{"n_head": 8, "activation": "gelu", "rope_base": 10000.0, "qk_norm": false, "attn_scale": 0.125, "bias": "none", "optimizer": "adam_variant", "beta2": 0.99, "seq_len": 512, "steps": 6100, "dataset": "wikipedia_en"}
MLP neurons of a small language model. Each row is named by its layer, matrix (down: output weights) and neuron, and shows model dimensions 48-111. Each number is 200 + 20 x the weight over its row's rms, rounded and kept within 0 to 999.
A block is one neuron, or neurons of one layer that tend to fire together. After each block is what it responds to, as a language model described it from the Wikipedia text at the highest values.

L4.down75,186,201,212,224,208,212,164,225,237,210,211,187,207,198,219,233,179,213,224,191,195,206,185,223,245,196,219,157,223,188,202,205,192,207,217,187,197,224,195,156,174,203,201,192,228,243,195,219,232,208,179,192,186,213,201,207,197,197,201,165,185,217,207,209
L4.down126,211,220,222,247,177,205,153,225,191,183,217,246,167,186,218,153,171,159,196,194,188,193,198,213,176,202,202,206,200,180,192,211,227,188,235,223,175,197,180,188,183,224,215,192,229,179,212,209,221,210,191,168,233,199,178,203,238,213,200,210,197,183,223,216
L4.down406,200,192,190,157,172,195,185,184,219,242,183,200,201,194,193,146,227,208,203,181,226,206,157,209,206,226,178,178,214,210,187,183,171,226,195,185,169,229,210,183,187,227,214,219,242,173,192,218,182,211,195,196,191,236,214,207,233,218,223,194,171,206,191,199
L4.down597,187,203,200,193,203,204,205,197,149,201,212,166,175,223,203,192,192,186,226,183,210,216,175,219,224,177,177,200,181,184,170,216,197,240,223,198,204,200,198,184,246,229,213,194,200,240,228,210,197,223,167,201,224,204,204,232,206,196,218,195,211,219,203,192
L4.down741,234,217,180,163,198,195,185,144,192,175,170,204,199,211,190,225,218,227,195,187,239,206,221,202,186,205,234,194,217,211,193,180,225,181,187,212,188,206,217,187,199,197,229,216,196,216,195,192,204,212,231,238,203,208,198,225,229,221,219,205,214,211,205,177
L4.down820,223,223,201,207,197,208,192,243,180,164,193,207,201,219,193,235,188,209,203,245,198,203,198,204,210,186,202,206,180,198,224,204,198,209,190,220,211,185,193,192,179,198,170,171,194,210,200,216,227,215,231,160,253,187,195,216,203,177,187,210,192,190,191,226
L4.down914,206,218,185,207,205,197,194,193,193,165,180,220,198,233,206,204,202,179,203,228,212,177,190,227,215,184,188,195,168,218,234,199,181,219,192,211,181,210,201,181,180,204,182,224,187,164,197,176,216,208,227,199,220,203,169,192,179,221,219,212,174,193,173,143
L4.down931,213,165,215,208,161,218,191,205,157,220,196,211,193,172,199,174,184,178,189,220,160,195,250,169,160,164,220,217,186,210,182,198,179,222,190,190,175,169,248,176,188,220,212,198,220,186,188,182,181,209,223,210,178,207,232,201,246,224,218,208,221,220,244,177
L4.down983,212,229,212,185,185,233,200,228,174,161,184,216,184,215,231,159,188,213,241,196,195,193,208,226,195,213,205,173,190,205,241,227,162,216,180,186,208,191,195,234,216,239,189,201,191,233,228,202,210,214,199,187,225,190,190,222,178,158,191,189,201,192,163,226
L4.down1327,189,171,202,220,179,195,213,194,180,219,195,197,208,211,199,191,178,231,216,232,216,164,203,165,196,198,186,228,169,186,153,164,190,212,195,200,255,159,179,198,239,206,215,183,212,210,200,197,180,235,199,179,219,225,195,211,207,149,196,217,209,182,179,203
L4.down1365,184,176,171,159,187,183,208,199,205,225,228,196,183,226,184,170,218,191,225,191,229,195,194,219,209,201,190,183,216,242,175,193,216,241,178,198,187,232,184,183,201,168,185,198,200,246,166,193,239,205,188,166,215,222,213,215,181,210,228,224,195,210,250,157
L4.down1423,205,239,196,212,192,216,151,179,172,223,210,187,210,217,175,199,171,210,219,177,198,190,207,200,202,167,198,178,191,185,195,219,194,220,192,224,211,230,197,199,219,207,223,225,189,212,221,194,251,224,230,214,196,209,184,191,197,225,175,170,207,217,206,221
L4.down1657,252,211,206,198,212,207,210,215,175,211,199,187,183,198,186,257,196,197,193,208,193,192,160,184,186,175,192,208,209,211,118,172,171,225,210,176,183,202,215,210,211,197,181,200,206,211,206,201,212,226,224,211,225,213,224,219,213,218,188,153,166,159,219,233
L4.down1702,193,231,198,228,197,224,155,178,196,193,184,228,186,222,181,210,220,181,214,186,195,199,191,203,193,206,179,252,194,200,212,187,187,183,239,200,170,230,223,182,217,175,244,244,169,220,206,184,218,221,199,205,200,239,196,194,213,193,164,241,203,207,208,210
L4.down1799,210,192,225,241,195,202,174,189,215,211,227,211,241,208,194,186,219,189,194,185,201,149,200,185,214,225,217,186,213,165,207,212,207,205,203,241,233,206,194,198,206,214,216,209,239,171,200,210,194,197,222,214,168,227,209,207,224,210,174,184,191,219,166,200
L4.down1979,215,186,206,173,204,203,173,158,238,210,173,193,203,222,201,158,205,183,214,196,212,218,187,188,183,213,202,181,228,197,189,166,201,214,185,179,174,202,244,198,185,217,235,214,204,213,156,184,188,228,211,215,176,263,191,219,220,225,213,218,187,184,229,199
Description: Surname-final pieces, "also". Fires on the last word piece of a multi-piece proper name, mostly surnames (Carl-son, Seed-man, Baranow-sky), and on "also" after a surname subject.

L4.down177,213,174,175,181,194,203,209,187,172,238,233,203,203,183,214,212,188,182,198,188,167,216,232,214,156,218,231,195,215,219,185,219,205,211,196,242,188,178,176,198,186,228,222,182,174,240,205,201,180,217,204,214,214,218,191,214,184,211,220,234,235,229,204,208
L4.down234,179,206,209,216,214,218,217,195,164,231,176,189,229,198,207,190,205,198,165,168,185,223,217,182,213,222,193,210,207,183,179,221,202,163,206,210,218,183,207,155,214,204,210,205,177,214,186,211,194,176,206,191,235,198,213,204,208,170,177,191,217,191,180,198
L4.down416,221,187,226,171,198,213,204,194,194,213,212,177,218,215,217,191,227,222,228,174,178,195,188,205,192,206,179,201,188,211,191,210,190,177,222,215,209,219,199,175,194,227,201,168,217,188,177,194,180,191,194,174,172,209,215,159,172,217,204,196,183,227,172,205
L4.down446,187,222,223,206,190,201,201,170,200,219,215,186,189,216,207,203,213,199,252,182,222,206,180,178,232,224,181,169,210,202,177,154,198,190,178,193,197,226,197,211,191,189,185,242,211,233,172,213,202,214,215,206,195,192,266,221,200,174,177,195,236,200,206,239
L4.down522,212,215,212,230,207,205,199,166,235,224,239,229,189,223,198,213,195,208,209,203,221,220,196,212,201,225,209,228,215,175,185,207,168,210,179,226,212,175,196,206,217,174,168,202,223,201,227,206,138,217,185,216,194,202,192,175,214,215,210,188,191,179,223,224
L4.down596,229,220,216,161,192,215,239,218,209,240,216,188,200,161,207,200,200,205,205,197,188,230,191,165,249,191,207,231,188,225,180,207,199,192,158,216,220,232,201,186,219,204,203,186,191,203,175,194,148,226,214,217,189,180,196,219,198,213,199,163,194,215,234,160
L4.down632,222,168,207,191,177,240,195,224,171,195,193,209,198,173,213,222,213,200,208,204,172,201,155,228,211,192,225,164,211,222,234,228,158,195,208,165,207,191,220,228,194,164,209,207,208,203,173,202,189,214,190,183,217,199,169,246,174,188,209,209,237,217,217,172
L4.down817,210,208,181,229,165,226,234,225,190,207,187,214,215,164,210,199,216,204,168,184,247,195,228,202,181,179,202,192,185,213,182,165,251,223,190,215,192,178,178,202,222,208,198,213,214,231,198,206,184,212,197,204,176,210,244,192,160,173,222,207,186,216,208,183
L4.down913,176,207,205,220,225,213,177,195,165,188,217,214,218,206,238,206,217,192,200,209,193,194,196,187,199,181,192,239,186,174,194,255,210,211,166,233,177,211,220,205,190,190,191,186,233,200,212,206,201,184,237,200,198,187,199,211,182,190,172,226,193,200,191,208
L4.down995,230,167,181,204,195,215,220,189,194,186,237,213,194,206,197,202,220,212,200,152,177,194,209,191,223,191,190,194,195,229,228,193,204,176,194,187,173,199,163,187,220,207,234,159,204,217,198,179,224,203,218,178,206,222,210,161,175,199,202,193,194,193,183,231
L4.down1305,181,190,180,186,141,196,236,223,201,181,198,218,252,205,203,218,183,215,185,198,203,188,181,204,167,205,224,178,194,210,178,188,198,202,192,227,215,237,198,194,191,188,204,215,213,206,219,195,202,200,171,163,196,203,220,190,195,192,180,203,157,222,231,213
L4.down1428,211,204,229,215,206,227,227,213,236,170,204,207,184,195,218,195,181,216,229,197,225,209,216,211,194,160,200,199,196,190,195,216,181,208,193,211,181,231,227,204,206,245,179,201,195,231,164,173,211,197,246,240,190,211,207,191,191,190,193,218,231,217,206,224
L4.down1520,205,219,214,186,211,211,188,232,191,189,225,186,203,212,202,197,227,187,231,196,179,204,201,220,204,185,179,231,173,222,247,233,197,221,187,185,218,215,218,197,189,195,180,192,185,184,197,195,202,198,214,202,219,204,220,206,222,175,199,203,175,182,181,165
L4.down1630,196,237,210,182,185,156,222,170,181,198,238,220,181,187,205,210,202,197,219,171,225,220,193,186,212,199,191,210,219,216,178,203,199,199,177,215,185,214,189,212,213,218,209,185,168,202,222,190,217,181,175,224,197,193,180,215,214,186,226,252,222,172,206,164
L4.down1648,232,209,194,205,192,171,205,195,200,188,240,206,185,181,181,203,217,199,236,203,214,222,172,201,217,205,190,179,211,252,233,193,186,240,204,197,205,221,220,212,231,168,219,238,219,207,195,206,192,214,161,200,208,193,209,196,190,204,201,193,190,191,182,175
L4.down1705,192,164,203,183,213,205,227,215,188,187,207,211,186,197,195,169,191,188,203,236,240,173,206,190,173,209,182,195,168,234,190,255,224,212,197,211,171,220,206,191,212,178,224,206,146,153,203,186,178,175,216,184,235,209,192,217,191,197,190,207,238,206,200,215
Description: Thousands-separator commas. Commas separating thousands in large numbers, as in vote totals, money, crowds (135,627; £250,000), plus scattered mid-word pieces like s, le, é.

L2.down155,220,184,182,188,229,186,233,205,218,168,222,213,233,201,157,164,227,189,204,196,220,207,190,200,221,204,219,180,225,191,248,201,186,205,250,204,168,207,199,241,181,195,164,230,212,188,192,222,185,183,194,210,228,192,199,234,213,239,218,199,236,189,167,196
L2.down1169,229,188,181,187,213,191,178,204,203,208,194,193,207,186,179,166,213,182,179,205,204,169,176,178,159,175,227,200,153,216,231,230,211,182,215,166,183,218,213,186,221,194,163,176,205,230,217,204,208,202,224,186,212,186,207,193,206,190,205,228,195,174,189,206
L2.down1407,224,150,173,223,185,177,206,197,235,190,203,225,200,227,221,204,177,197,242,253,199,197,198,197,220,218,187,196,188,184,198,258,205,204,175,167,191,203,189,192,199,210,180,204,193,213,218,218,190,237,207,175,220,211,244,196,187,196,190,224,211,200,158,249
L2.down1830,223,193,201,255,176,217,166,174,182,130,187,222,202,241,206,193,206,187,194,190,192,216,202,201,206,211,204,198,177,188,206,185,231,245,178,169,167,160,180,192,183,209,185,166,179,214,253,212,222,218,188,190,212,207,203,206,203,181,168,212,206,178,157,202
Description: Word-final subword fragments. Short word-piece tokens, often a closing vowel like i or a, that finish a rare word split into pieces, as in Samura-i, Pompe-i, Takafum-i, Hels-in-ki.

L2.down183,222,209,206,156,202,188,169,215,214,224,185,183,205,244,177,243,210,222,217,216,175,200,216,184,195,182,224,206,198,242,266,220,184,220,186,189,214,196,209,197,177,191,224,163,174,210,175,235,244,177,213,185,193,181,215,156,187,211,192,209,216,206,193,181
L2.down997,230,172,204,223,197,198,183,209,203,200,165,224,168,212,181,212,200,210,205,218,209,216,207,164,173,203,186,199,210,176,154,190,184,228,165,208,170,182,192,195,197,220,224,233,196,213,232,188,206,182,228,189,227,179,168,206,223,198,182,193,156,212,190,193
L2.down1475,202,175,223,200,202,194,221,165,172,180,182,172,215,201,227,158,181,203,239,205,185,200,203,219,230,193,199,185,210,208,252,208,199,215,198,172,217,228,176,207,180,216,227,227,220,192,222,214,195,192,223,208,198,188,202,216,172,186,198,206,173,184,163,228
L2.down1924,191,204,201,227,236,145,173,215,229,194,237,219,231,212,231,156,214,213,159,220,227,219,187,169,181,183,204,217,215,266,220,188,189,203,216,226,210,197,207,215,216,209,198,202,204,193,179,193,222,152,204,181,195,191,214,188,206,198,169,188,179,172,172,173
Description: Word piece after Re-. The second piece of a word split after a short first chunk, strongest in names beginning Re- (Reyes, Reeves, Rey), also requesting, redesign, equator.

L8.down1258,228,243,169,201,168,193,210,189,182,202,182,229,208,219,209,211,219,182,184,198,211,180,179,168,206,216,224,217,163,219,241,206,184,178,193,200,207,233,168,191,242,190,209,182,185,208,181,154,193,195,203,216,188,196,201,198,205,186,198,211,203,220,216,183
Description: Numeric separators, word-starts. Mostly separators between digit groups, such as the comma in 19,000, the colon in 7:00 and 18:26, and dashes in scores like 1–1; also some first pieces of split words (ne-cessitated, en-suring).

L8.down350,205,203,229,220,217,207,226,190,214,195,197,169,222,209,187,180,213,179,199,195,218,191,180,148,148,202,191,193,204,223,171,195,226,215,198,223,193,192,214,141,219,197,189,218,194,221,214,175,232,245,195,214,215,200,164,208,203,180,200,198,223,183,156,215
Description: Person-name ending pieces. Word pieces completing a person's name, usually the final piece of a surname, in biographies, cast lists and credits, e.g. Bi-den, Houp-ho, All-aire.